MLP neurons of a small language model. Each row is named by its layer, matrix (up: input weights) and neuron, and shows model dimensions 512-639. Each number is 200 + 30 x the weight over its row's rms, rounded and kept within 0 to 999.
Before each neuron's rows, "fires on" lists the tokens most often at its 100 highest values on Wikipedia text that the model never trained on.

fires on: " and", "4", "9"
L3.up2616,169,157,209,169,206,182,189,185,146,193,243,169,198,199,202,146,212,238,229,186,133,210,218,183,182,221,190,222,220,187,191,178,165,219,196,168,217,180,226,179,207,241,232,206,258,221,212,237,230,222,214,202,219,200,238,198,184,150,160,186,178,172,226,236,170,196,221,207,196,188,184,172,148,189,214,234,206,218,268,178,201,241,223,203,171,201,157,184,207,156,222,183,227,170,215,176,276,197,254,214,148,205,206,178,213,152,209,89,186,242,141,169,265,223,188,175,199,174,197,210,215,169,208,177,212,251,174,214

fires on: " |", ":", " be"
L3.up2449,215,197,156,177,206,179,226,211,275,188,185,184,232,204,213,204,196,165,225,226,221,216,269,205,226,240,183,235,231,227,164,223,173,212,264,250,246,217,204,179,235,179,191,158,174,212,222,225,204,172,180,238,210,158,193,240,172,148,191,231,206,166,182,215,190,186,158,187,202,211,185,147,210,223,196,221,198,181,228,169,175,244,235,186,186,175,215,155,184,211,234,222,234,211,169,179,142,185,184,216,167,189,193,177,214,211,158,231,197,228,229,176,248,152,185,165,241,191,174,255,226,192,190,193,191,209,201,227

fires on: " |", ":", ";", " ("
L3.up2716,156,190,198,198,182,208,227,231,167,164,192,241,164,182,198,221,182,186,199,181,166,181,195,228,222,210,236,170,214,145,205,196,210,159,183,213,220,239,267,191,196,155,188,206,193,239,174,213,207,234,228,231,191,213,219,239,173,234,213,189,205,194,212,134,204,161,209,155,189,175,180,185,231,231,185,187,236,188,186,200,218,227,189,150,223,150,215,234,146,186,193,220,210,219,200,186,190,214,206,158,210,230,213,210,209,254,229,268,184,169,209,237,195,223,177,196,135,197,200,172,146,202,201,203,258,209,130,203

fires on: "-", " ", ".", ":"
L3.up2766,283,166,196,180,169,159,205,195,207,167,186,176,241,206,202,191,189,217,201,256,192,192,198,197,191,171,225,190,155,211,165,177,253,231,152,222,211,207,244,176,231,242,219,199,226,161,189,164,196,243,194,212,188,247,202,210,192,229,176,195,194,207,187,158,182,203,160,262,221,238,215,188,169,208,247,202,244,193,171,245,177,227,180,174,248,217,230,195,213,217,179,189,190,164,155,222,193,254,153,236,178,154,291,216,210,195,187,218,171,238,194,235,177,202,170,195,234,232,219,172,264,201,225,210,246,184,235,188

fires on: "0", "1", ".", " by", " for", "9"
L3.up858,241,162,163,196,183,210,234,175,183,194,188,229,215,229,259,229,215,213,156,202,165,222,199,205,154,215,210,201,199,237,269,208,172,198,219,219,220,210,223,142,198,153,181,193,219,185,264,273,227,171,176,155,199,185,184,194,153,194,244,233,180,175,113,236,193,185,162,214,181,201,179,230,227,148,173,202,221,227,213,195,209,185,146,164,193,208,148,186,199,216,184,213,205,211,206,205,195,190,182,162,204,198,212,197,234,233,213,159,139,229,183,167,231,237,197,167,195,175,244,259,199,182,157,195,229,195,210,191

fires on: ",", " of", " and", " on", " the", " "
L3.up319,171,234,257,203,187,217,164,188,225,214,210,216,190,163,161,171,235,190,203,174,220,215,169,217,169,167,163,193,184,217,217,176,186,225,212,176,239,229,226,197,237,268,240,208,203,227,266,114,178,204,163,231,159,225,245,184,193,211,255,166,218,201,211,217,181,210,253,231,199,194,176,189,211,186,184,160,193,209,204,223,205,209,208,219,230,229,161,217,112,214,208,257,203,278,195,229,226,208,227,165,184,237,207,177,194,233,184,172,197,171,167,216,257,185,192,156,227,232,233,226,215,175,172,192,178,214,247,175

fires on: ",", " and", " an", " a", " |"
L3.up1660,209,217,237,152,215,267,188,295,199,183,228,249,234,209,238,221,169,235,185,176,171,240,166,214,150,167,173,204,199,161,176,205,197,225,171,192,197,217,202,183,232,209,153,242,166,178,191,165,167,189,181,204,161,259,218,206,187,140,210,240,120,226,151,227,217,184,185,190,168,187,190,180,192,202,220,200,198,196,151,176,216,204,188,208,156,183,194,224,206,184,197,185,197,158,245,146,244,212,225,220,213,233,204,209,204,208,239,184,230,219,198,121,257,159,173,139,183,234,249,250,200,174,212,282,209,214,235,220

fires on: " |", ",", " |\n", ")"
L3.up1665,184,206,251,157,209,231,235,172,179,249,186,154,193,209,128,168,133,179,212,200,180,173,155,161,192,260,212,156,157,198,241,218,246,202,211,215,215,202,220,126,183,204,177,209,195,154,209,185,183,193,159,243,210,207,184,219,240,231,172,210,223,182,213,259,234,234,243,158,224,201,202,161,146,180,180,199,158,202,212,215,203,197,236,156,186,184,202,197,191,188,213,201,187,180,220,194,246,240,210,212,182,148,151,160,171,183,205,204,198,193,255,277,202,147,216,211,192,185,242,160,195,169,203,223,183,251,226,198

fires on: " An", " an", " or", "An", " and", " par"
L3.up219,130,219,184,202,211,220,206,202,223,208,196,244,240,205,187,229,233,185,246,186,192,249,203,199,178,184,207,197,218,230,195,228,186,239,202,186,179,198,208,131,205,220,248,193,194,189,175,159,221,208,150,179,189,182,195,204,217,201,194,241,189,217,224,206,175,184,200,231,160,189,238,253,222,186,188,197,230,214,137,184,160,228,237,232,209,249,174,225,223,173,191,206,141,176,284,206,130,218,261,217,205,207,180,189,199,145,237,157,229,201,186,205,198,216,218,135,185,192,212,295,197,233,227,203,241,199,255,183

fires on: " |", "0", "th", "1", " two", "2"
L3.up737,253,201,221,213,186,189,119,133,203,222,198,195,245,223,165,222,230,173,245,207,156,198,205,210,226,220,234,139,251,185,181,224,161,254,161,143,150,140,219,249,194,226,209,185,196,216,236,219,177,147,193,198,206,212,147,197,179,232,138,249,222,193,191,183,214,205,216,220,257,189,153,180,243,203,231,202,218,178,165,210,246,179,223,151,172,225,217,199,202,192,205,185,255,241,145,193,160,202,199,196,242,200,198,252,207,187,183,200,229,195,220,185,206,187,170,203,214,192,189,210,189,190,222,160,227,191,163,175

fires on: " such", "9", "8", " so"
L3.up374,230,187,245,163,176,120,210,213,209,175,192,212,208,216,159,185,241,201,189,224,213,215,238,216,199,231,187,183,176,203,183,253,183,193,217,229,205,150,199,229,196,147,202,213,216,212,207,205,206,194,224,192,214,214,212,211,222,151,189,234,179,243,230,169,168,191,206,185,240,259,149,168,163,202,223,253,186,263,170,240,203,232,206,187,211,222,192,203,166,211,147,249,206,174,188,172,203,231,233,217,231,210,175,190,146,226,203,189,225,215,186,192,224,150,217,203,194,173,212,201,194,220,182,196,215,158,211,133

fires on: " |", ",", "\n", " and", "9", "8"
L3.up1554,215,244,183,101,209,186,248,236,127,224,211,217,215,187,209,187,180,206,184,226,187,200,213,205,146,159,160,168,139,229,238,191,262,189,164,170,199,195,162,205,199,229,245,220,190,242,214,203,157,228,106,251,163,164,246,188,235,233,212,138,196,183,252,214,204,187,217,215,196,192,220,174,175,154,135,224,229,200,182,218,225,252,253,194,283,189,252,221,133,225,218,235,208,236,230,201,236,189,210,230,197,160,225,160,161,167,208,151,160,237,209,214,231,157,181,202,211,155,249,204,220,172,180,163,174,215,264,236

fires on: "9", "0", "1", "8"
L3.up583,216,231,255,181,180,156,205,189,145,220,189,203,248,240,179,195,162,212,179,194,181,206,217,217,198,230,216,195,197,133,196,232,194,167,260,206,236,205,211,176,174,216,223,191,189,179,167,244,214,262,183,209,172,160,178,206,197,230,192,221,171,217,194,172,200,156,190,117,244,113,141,197,188,207,161,226,175,202,192,164,246,156,145,204,140,235,137,255,171,246,208,158,241,205,190,216,187,236,253,191,243,187,169,199,182,159,230,159,235,219,209,259,178,146,202,169,211,189,170,189,119,201,191,229,153,160,169,180

fires on: " ", ".", ":", "\"", "0"
L3.up481,224,200,208,186,176,191,274,204,198,194,220,158,223,234,171,253,227,255,187,212,237,195,233,143,220,218,184,142,214,210,228,172,201,173,191,185,191,180,215,182,173,171,231,125,198,196,222,240,247,195,189,221,175,173,196,216,217,182,191,208,181,199,191,239,213,237,207,189,258,188,175,246,239,140,202,200,219,194,195,209,244,215,203,235,257,217,234,176,184,192,197,211,262,257,198,187,170,158,198,207,156,236,190,218,145,198,174,144,223,242,140,175,231,217,203,204,250,223,221,189,166,165,196,229,196,213,163,227

fires on: " and", " with"
L3.up1922,173,158,266,176,208,225,215,192,189,210,199,196,207,202,186,231,183,151,241,220,216,228,201,229,181,220,190,186,221,218,185,206,179,290,151,163,155,160,246,155,190,186,228,218,173,148,196,223,216,186,202,208,209,210,231,224,252,195,142,171,228,194,224,167,202,232,206,185,242,146,217,168,130,160,276,192,217,195,217,176,209,227,182,187,235,171,162,231,230,212,207,181,161,159,178,209,194,207,178,159,162,219,236,188,153,167,216,157,206,179,155,199,243,187,245,195,207,209,173,205,236,172,144,242,150,216,214,179

fires on: " on", "On", " of", " before", " from", " after"
L3.up1103,140,196,262,222,191,169,160,197,211,167,249,206,215,198,197,186,197,175,234,200,173,228,251,162,201,177,198,228,176,179,167,195,187,204,278,216,206,170,210,197,236,205,170,172,203,205,193,206,185,214,195,221,196,202,194,188,209,218,210,192,209,150,227,141,223,220,216,200,214,200,176,218,179,208,217,139,204,194,245,151,195,142,183,237,196,207,200,201,202,195,151,192,232,180,210,149,206,147,230,139,238,237,146,232,247,216,205,233,144,220,224,209,204,266,227,169,174,214,246,217,154,203,224,189,189,204,159,196

fires on: " season", " years", " at", " seasons", " in", " to"
L3.up441,268,219,229,223,196,236,234,175,216,147,170,189,204,182,169,254,178,195,250,238,148,232,212,131,217,172,169,214,134,193,226,207,201,192,178,168,169,232,187,157,244,179,202,193,157,170,234,185,204,209,214,217,231,191,224,192,181,241,227,155,187,222,178,247,228,174,256,258,190,178,195,198,227,209,133,221,149,210,141,188,227,159,107,145,224,200,194,166,183,212,137,215,201,195,178,210,194,212,192,216,180,196,194,241,182,172,191,190,222,236,230,230,220,191,193,193,193,229,199,186,192,174,210,221,173,199,240,267

fires on: "3", "2", "4", " |"
L3.up2433,163,198,235,258,124,191,185,190,218,181,198,188,190,256,223,231,182,180,167,126,243,257,186,205,246,226,224,232,189,181,207,147,205,160,226,225,193,218,261,234,170,172,177,203,155,239,178,234,222,216,206,198,181,215,183,191,184,201,213,159,244,217,225,254,179,195,178,149,233,176,247,205,203,167,216,209,174,183,213,232,93,187,237,236,192,194,248,229,194,214,181,219,144,202,178,183,270,231,172,205,163,157,208,184,224,257,239,251,197,235,207,180,221,202,203,205,196,159,228,216,212,185,226,179,164,204,206,196

fires on: " and", " or", " which", ",", "1", " of"
L3.up695,202,179,188,136,201,234,225,203,204,156,181,226,216,215,232,229,164,171,130,202,190,194,169,203,138,149,218,192,176,216,201,138,186,212,159,212,157,213,197,165,200,184,193,186,263,189,147,168,233,201,89,164,216,174,172,200,246,191,239,199,209,179,245,219,208,206,211,147,189,174,175,195,191,234,166,233,189,171,200,162,187,201,279,185,212,182,220,191,233,178,233,187,180,125,194,217,233,177,189,152,178,148,221,171,169,199,183,183,171,255,191,164,200,162,153,267,196,245,162,213,169,223,194,226,214,204,190,213

fires on: ",", " with", " in", " and", " to", "b"
L3.up1062,187,171,244,172,180,181,188,190,189,233,191,204,261,214,163,288,212,178,204,267,138,194,196,181,221,146,202,154,160,187,187,195,199,223,190,153,208,212,226,165,217,220,129,232,189,194,210,167,148,179,167,212,186,168,204,185,178,220,216,260,235,224,228,273,205,225,183,178,162,226,183,206,224,239,232,232,227,170,203,201,228,196,153,221,181,160,150,194,255,216,221,165,182,199,139,238,204,167,165,226,172,201,190,251,187,211,181,240,247,166,223,204,209,197,189,203,203,203,159,198,197,242,210,187,192,225,221,212

fires on: "9", "-", " L", " ", ":", " •"
L3.up2937,152,204,181,149,193,210,237,193,191,170,220,203,224,218,187,188,176,188,170,178,171,224,227,172,191,171,162,140,144,131,231,189,200,193,214,179,202,226,216,165,269,201,236,221,208,190,178,209,218,226,153,173,188,225,187,214,213,219,190,159,185,190,220,216,161,217,228,245,190,208,207,148,222,190,257,171,201,185,186,216,192,224,175,214,168,209,199,158,209,224,156,174,214,222,176,219,201,178,243,235,130,159,209,212,242,178,188,202,223,216,246,217,211,178,279,185,189,221,252,169,242,210,218,251,180,217,224,209

fires on: "2", " and", "3", "4"
L3.up2841,239,175,179,234,172,223,180,200,205,189,173,184,232,181,169,188,203,223,167,240,185,181,191,225,214,266,205,209,196,202,169,246,207,202,193,160,155,217,206,216,184,163,168,204,207,175,212,194,213,199,175,262,192,245,157,186,209,169,184,213,202,234,192,186,172,192,228,236,176,181,218,216,185,194,246,199,201,193,200,257,182,253,214,196,212,199,211,194,177,191,216,128,213,209,286,233,204,209,193,178,169,228,218,226,178,180,195,181,183,199,227,159,246,237,176,138,218,224,204,179,211,217,197,177,210,198,178,211

fires on: ".", " an", ".\n\n"
L3.up1279,184,192,234,211,215,180,213,211,212,193,232,224,193,176,219,290,233,220,214,164,197,216,134,206,239,220,179,197,202,229,223,215,241,257,179,134,254,216,210,220,219,177,254,217,206,175,180,216,142,210,270,207,180,242,220,201,270,214,162,213,195,181,221,232,209,176,146,219,205,232,201,226,188,244,153,172,186,166,198,188,272,175,148,213,157,217,169,247,245,174,217,212,160,152,193,189,180,227,200,179,141,236,203,179,141,191,243,188,237,185,228,168,196,188,268,189,169,198,226,173,211,242,159,238,227,194,176,200

fires on: "0", "'s", "id"
L3.up2578,217,171,229,220,198,233,212,181,179,196,190,153,203,168,140,217,217,223,243,156,201,198,169,253,192,204,206,197,182,225,258,244,235,236,199,192,200,165,221,182,183,212,226,199,246,223,234,192,223,256,183,166,180,264,165,192,206,236,153,203,232,220,206,179,200,210,182,204,242,195,213,181,230,216,172,187,219,170,177,224,236,158,251,152,270,141,180,169,196,218,230,183,216,225,213,179,185,219,178,276,200,256,261,195,166,213,200,217,181,176,246,247,144,164,183,209,170,203,173,175,179,179,222,192,243,223,230,173

fires on: " |", " of", " as", ":", ",", "l"
L3.up2923,149,203,172,222,162,222,185,196,150,208,267,208,225,153,221,170,214,170,217,204,198,217,207,198,191,231,194,196,183,199,198,163,253,146,180,170,217,178,194,195,167,199,188,223,123,218,241,231,146,228,195,179,235,210,202,194,210,238,176,220,191,180,207,197,236,239,275,224,197,185,248,223,214,215,218,173,222,179,155,181,212,170,199,245,204,276,225,198,183,201,181,199,187,255,236,171,193,167,213,204,199,164,203,161,146,197,244,223,241,198,218,188,153,161,162,181,153,179,205,236,261,201,201,222,241,181,216,217

fires on: " |", ":", ")", " on"
L3.up2704,148,183,221,232,217,232,197,195,208,221,202,227,186,239,203,205,198,229,214,193,166,196,189,165,190,278,158,227,171,212,254,166,174,160,203,168,219,238,234,210,241,136,201,185,159,220,157,233,125,209,228,195,199,212,184,202,175,176,204,195,223,177,237,195,251,204,182,186,230,191,189,166,228,217,169,151,219,236,171,184,167,205,189,152,208,210,212,201,181,231,219,198,258,218,176,135,195,209,228,207,235,218,213,188,209,141,219,181,184,176,185,157,138,138,133,195,235,220,213,176,189,165,210,192,209,196,198,187

fires on: " and", ".", " ", "}", ":", "–"
L3.up1582,215,222,193,204,167,158,212,179,225,242,275,169,232,91,179,186,196,216,216,184,188,247,234,255,229,196,166,206,219,246,218,187,238,215,186,210,218,189,249,233,210,220,224,203,205,199,177,205,159,206,195,227,208,223,207,211,251,243,228,196,158,163,238,284,190,222,244,216,216,176,203,193,225,199,205,165,161,169,201,192,223,213,206,180,213,152,203,221,221,198,191,226,179,202,192,170,182,221,211,215,124,193,199,220,256,201,228,182,186,210,167,221,220,224,188,214,222,178,154,226,180,219,160,201,194,206,216,192

fires on: " ", " January", "-", "2", " for"
L3.up2977,231,178,239,203,225,214,194,207,178,197,242,230,208,224,188,200,158,167,172,255,193,187,186,213,240,207,190,138,247,162,149,265,180,175,208,176,182,217,188,240,194,249,212,199,191,162,208,247,232,172,199,229,152,194,156,201,182,205,218,166,221,219,222,199,145,237,248,178,245,181,198,236,196,184,179,207,184,150,180,259,187,204,232,130,213,251,183,199,172,149,201,188,150,200,279,210,205,164,214,162,202,209,234,134,195,194,171,219,220,182,246,227,239,164,238,208,195,179,228,162,184,115,177,181,182,164,202,180

fires on: ";", " States", " Kingdom", " for", " New", " Republican"
L3.up1117,152,187,228,193,200,162,201,170,218,237,183,238,178,178,171,216,245,164,223,179,283,231,210,202,222,239,180,198,192,144,162,184,211,135,203,245,159,233,218,173,201,217,188,136,252,217,233,213,206,233,170,168,214,210,206,232,159,162,193,197,168,218,169,195,173,208,197,156,180,182,239,238,194,187,229,159,257,158,171,214,244,225,193,222,166,145,216,215,169,192,193,235,204,212,217,150,140,172,220,225,203,218,189,231,174,186,201,166,183,214,166,179,177,214,260,190,208,199,234,265,177,189,166,170,156,160,193,223

fires on: " ", " |", "0", "–", " (", ":"
L3.up3,220,237,219,191,233,159,212,191,222,210,160,160,239,180,198,191,230,165,239,188,189,162,167,259,179,161,185,191,167,252,178,195,229,209,257,228,189,191,214,195,199,269,210,205,251,205,205,199,172,208,219,179,189,147,191,210,157,209,184,162,142,231,209,178,144,148,183,222,211,157,146,203,215,275,258,228,247,161,219,250,140,227,188,210,188,222,251,185,229,214,197,182,184,180,189,183,189,215,226,172,175,173,223,122,226,243,177,220,214,172,194,150,198,206,191,197,249,153,207,230,223,192,194,209,184,216,216,192

fires on: ".\n\n", ".", "\n\n"
L3.up953,191,194,222,261,230,182,213,222,195,162,231,188,202,193,198,253,177,197,145,211,205,184,170,204,203,212,234,135,240,206,195,162,188,162,171,146,222,201,226,200,167,213,221,257,175,151,240,175,193,176,248,260,204,207,184,243,225,157,199,206,198,179,173,209,159,196,127,143,195,226,192,175,210,217,187,224,191,203,243,209,209,214,177,227,187,165,208,200,216,232,218,223,235,192,160,186,117,154,193,167,175,211,191,206,207,272,237,203,191,170,211,237,200,133,179,212,195,211,233,159,181,195,162,225,200,165,153,146

fires on: "0", " |", " Party", "|", "2", " MP"
L3.up1770,202,234,172,202,209,201,216,232,192,188,165,147,260,217,248,246,212,137,179,196,191,231,199,176,242,198,169,289,212,220,228,150,190,190,223,216,212,199,218,193,187,235,223,215,201,194,215,122,258,162,203,190,207,245,220,148,173,176,186,202,164,153,221,237,158,243,154,212,247,224,163,225,185,206,128,167,177,212,182,153,224,176,221,197,201,222,200,287,219,207,173,204,150,146,171,157,197,209,198,185,162,194,206,187,181,224,199,206,196,242,227,171,153,189,210,172,210,201,223,264,181,209,233,187,143,248,264,201

fires on: ",", " of", " in", " on", "\n\n"
L3.up575,124,201,222,232,167,192,180,248,236,171,203,131,249,214,226,218,165,214,242,231,209,271,225,223,194,194,224,188,211,248,223,230,248,226,216,199,190,225,189,218,208,158,213,230,167,221,208,125,99,230,176,232,158,208,178,262,189,193,208,184,205,241,221,178,187,176,202,253,248,216,159,139,269,210,170,181,209,195,238,179,179,172,226,217,163,222,224,212,176,210,183,186,230,219,210,193,216,168,234,211,231,221,189,223,193,252,167,194,185,236,236,245,163,219,187,218,212,215,178,256,188,221,247,234,222,220,192,233

fires on: ":", ".", "v", "d", "yp"
L3.up1148,174,214,187,171,172,196,170,200,239,200,150,195,209,112,239,227,169,238,133,248,239,198,177,196,250,169,201,153,236,174,159,253,230,208,235,214,212,202,238,178,194,189,239,251,211,168,211,181,199,210,208,231,192,260,183,146,245,217,203,195,193,159,207,267,235,215,235,154,223,212,173,211,159,205,222,231,183,253,198,232,215,220,245,112,181,120,190,172,199,210,168,163,120,232,203,229,195,218,242,218,154,250,247,177,209,182,174,206,171,221,168,233,186,217,191,193,196,200,154,196,221,169,215,169,206,190,198,243

fires on: ":", " |", " (", " for", "\n", ";"
L3.up1816,171,224,143,213,192,217,186,169,176,165,139,282,161,208,199,230,221,156,179,164,174,181,201,218,204,210,163,212,156,126,196,192,227,204,250,178,231,189,222,145,190,183,190,181,241,241,223,240,200,231,201,228,238,199,162,166,219,248,163,179,193,266,158,220,189,137,195,151,189,230,163,187,164,220,195,167,226,232,205,205,222,203,212,201,150,187,184,209,183,253,185,233,175,219,222,212,212,208,233,177,248,189,191,147,197,180,240,175,195,241,212,140,224,212,243,201,262,204,203,178,260,228,211,112,214,190,187,177

fires on: " |", " (", ")", ":", " as"
L3.up2808,152,161,209,171,243,193,214,208,199,183,182,163,192,205,221,204,229,190,227,139,189,216,229,187,197,203,245,227,225,199,242,190,203,174,276,203,220,203,232,188,250,151,168,191,176,195,177,187,174,284,210,241,148,160,186,234,212,228,251,246,165,228,249,230,275,181,178,168,185,154,190,213,245,200,199,176,222,211,189,201,198,233,215,193,213,195,205,189,195,199,188,179,239,190,189,203,188,181,178,207,216,250,199,203,230,205,175,237,205,159,231,238,211,204,168,184,222,195,191,165,165,200,178,215,205,192,240,171

fires on: " ", " |", "4", "5"
L3.up1214,186,246,212,206,211,182,205,168,189,221,178,193,250,214,211,216,203,183,212,187,206,201,214,143,255,204,167,188,218,221,161,159,187,183,155,219,212,226,203,144,242,214,181,188,206,241,202,172,192,165,220,222,205,201,183,158,234,238,180,197,170,216,227,177,200,165,211,184,183,164,122,210,192,244,194,234,206,139,173,215,220,185,195,236,203,198,216,227,200,232,185,197,211,235,202,155,195,203,176,234,241,191,210,176,221,163,219,177,209,206,212,217,205,163,232,192,222,137,174,188,228,184,237,188,199,220,160,192

fires on: ".", ".\n\n"
L3.up596,230,126,180,174,194,206,184,221,206,192,226,168,178,234,252,253,234,222,190,219,186,196,195,152,262,158,198,193,238,207,160,162,197,218,172,197,218,195,213,196,256,188,245,217,188,166,211,211,118,184,208,232,170,237,197,168,195,157,227,243,208,242,179,175,219,196,202,241,171,178,178,222,195,187,178,192,187,192,236,187,162,168,162,215,238,213,200,237,174,194,216,199,186,170,217,252,141,211,214,232,164,243,224,170,176,228,294,150,197,162,212,193,236,123,239,228,237,208,202,189,174,211,189,230,177,187,201,209

fires on: " |", "0", ":", "an", "1"
L3.up1532,252,218,217,198,196,178,213,166,217,215,168,211,223,206,209,241,220,188,252,182,227,184,199,190,207,197,205,169,209,191,200,228,242,246,204,152,139,185,216,216,153,192,207,211,195,206,195,200,145,210,198,240,153,203,211,202,150,203,168,182,173,221,165,245,236,199,209,250,269,220,173,136,190,222,154,208,204,155,139,220,213,191,166,165,198,225,216,190,147,189,203,155,189,154,208,223,200,209,149,152,183,172,182,230,184,171,206,224,155,223,207,127,188,213,172,193,228,215,192,218,246,234,162,213,162,267,197,201

fires on: ".", ".\n\n", ":"
L3.up1941,189,176,231,177,171,192,191,213,236,161,230,202,160,195,222,190,157,128,179,246,244,188,213,207,193,224,235,204,204,209,150,183,184,160,188,185,211,170,205,207,258,217,246,204,245,171,201,170,188,224,163,209,209,220,196,257,228,192,208,235,235,178,218,201,194,168,247,185,205,180,162,178,160,183,188,245,188,167,201,215,181,146,208,199,245,190,191,186,160,242,218,210,160,247,195,192,208,195,211,175,216,183,243,171,243,224,217,204,144,208,177,196,147,205,237,214,241,167,204,161,176,161,170,127,239,212,179,170

fires on: "2", "3", "4", "dy"
L3.up1443,253,228,184,237,204,250,239,234,146,215,207,184,196,163,143,177,226,187,207,256,187,202,168,212,206,240,255,193,230,177,195,252,176,180,210,201,176,226,205,196,151,165,281,195,204,183,194,182,182,143,220,219,148,279,113,226,185,213,204,174,249,221,185,164,182,208,201,189,173,220,193,156,195,213,184,241,113,171,203,247,202,137,219,233,202,144,223,173,179,206,194,165,197,190,171,187,218,233,209,164,201,176,198,217,201,195,153,225,190,182,188,140,248,234,158,204,170,239,192,160,250,180,156,184,190,139,182,233

fires on: "0", "3", " /", ".\n", "4"
L3.up2192,238,183,228,201,216,181,196,169,198,222,223,233,180,194,152,190,213,189,230,200,195,168,203,131,230,248,255,217,222,129,271,222,196,179,208,185,159,161,205,218,240,241,257,216,191,180,152,178,197,223,142,214,149,210,196,200,258,228,227,258,127,220,244,175,181,201,226,199,212,196,151,158,224,206,174,197,166,138,178,209,191,230,152,166,224,188,213,184,190,174,223,162,231,218,134,196,219,239,240,177,179,202,174,200,174,180,200,245,194,183,252,246,178,238,152,152,210,192,211,205,199,206,204,222,172,172,188,220

fires on: " ", "3", "2", "1", ":"
L3.up2591,195,190,217,173,207,193,180,163,201,245,212,164,172,199,163,213,129,255,174,221,192,210,152,192,234,210,175,209,237,197,208,209,227,183,226,129,219,238,188,267,186,238,286,205,177,169,182,219,194,253,158,229,190,155,204,215,194,253,246,218,159,184,216,208,171,179,243,222,200,218,150,246,178,185,168,230,178,202,190,237,170,137,183,191,165,209,151,207,193,194,132,179,220,198,238,212,205,202,214,221,142,229,237,236,174,238,181,226,218,198,192,205,181,224,170,194,188,204,245,233,148,234,226,227,193,167,188,186

fires on: "1", "9", "8", "6", "en", "5"
L3.up2755,204,151,201,239,197,225,191,206,243,233,207,146,223,222,196,224,160,216,161,272,167,248,184,160,231,224,230,131,241,171,211,262,221,156,192,224,246,229,207,209,195,214,203,187,148,205,229,155,209,205,190,235,195,198,185,211,195,186,215,181,147,165,169,166,259,202,220,149,182,199,204,194,168,177,174,182,208,187,166,193,224,199,209,229,195,201,148,216,213,200,164,226,233,200,209,226,199,218,201,207,229,255,169,145,161,161,172,179,188,217,200,183,192,241,234,193,176,198,187,217,237,198,194,235,166,202,296,255

fires on: "p", ".", "r", "5", "0", "1"
L3.up1848,191,182,208,156,162,239,203,222,223,178,202,207,242,238,224,196,158,225,182,178,214,181,222,211,194,204,174,245,213,185,228,237,211,247,205,215,245,178,240,201,243,207,194,178,188,252,262,209,164,249,200,214,203,214,220,153,181,222,205,247,228,155,164,193,267,226,166,193,177,228,136,216,201,185,201,200,247,231,250,169,167,210,166,217,237,198,188,190,200,186,204,233,197,195,185,141,212,163,223,193,226,150,198,260,203,242,196,219,209,207,184,207,245,198,169,210,133,191,196,211,188,190,199,197,211,183,176,205

fires on: "2", "8", "3", "4", "9", "5"
L3.up1556,228,153,235,222,175,205,167,184,201,198,184,195,223,173,206,227,207,148,248,181,175,166,180,229,243,267,246,218,258,162,168,322,210,194,189,169,204,199,187,173,275,171,193,218,165,134,217,192,202,195,229,223,140,219,261,139,201,213,234,177,226,174,243,183,176,207,214,220,182,207,146,191,137,185,220,146,189,106,199,213,191,163,197,255,189,216,222,183,226,261,183,199,167,206,228,205,279,182,212,223,159,219,185,206,196,155,139,219,184,201,216,168,211,220,237,208,217,196,244,188,217,176,207,197,190,167,248,194

fires on: " and", " &", ",", " de"
L3.up1921,191,192,211,223,233,193,236,166,172,250,113,212,219,171,191,186,167,231,195,209,142,214,235,149,202,183,188,133,246,176,242,166,201,168,215,165,228,226,201,189,237,238,186,183,182,213,194,193,174,183,140,213,188,206,212,152,239,230,174,226,162,211,241,208,186,174,277,224,198,195,198,263,177,176,234,198,264,193,197,175,228,154,215,191,156,210,222,209,192,238,187,155,257,155,199,171,227,216,206,199,181,189,183,234,200,215,192,179,182,198,192,204,187,153,218,194,186,152,231,164,298,162,215,161,200,219,194,203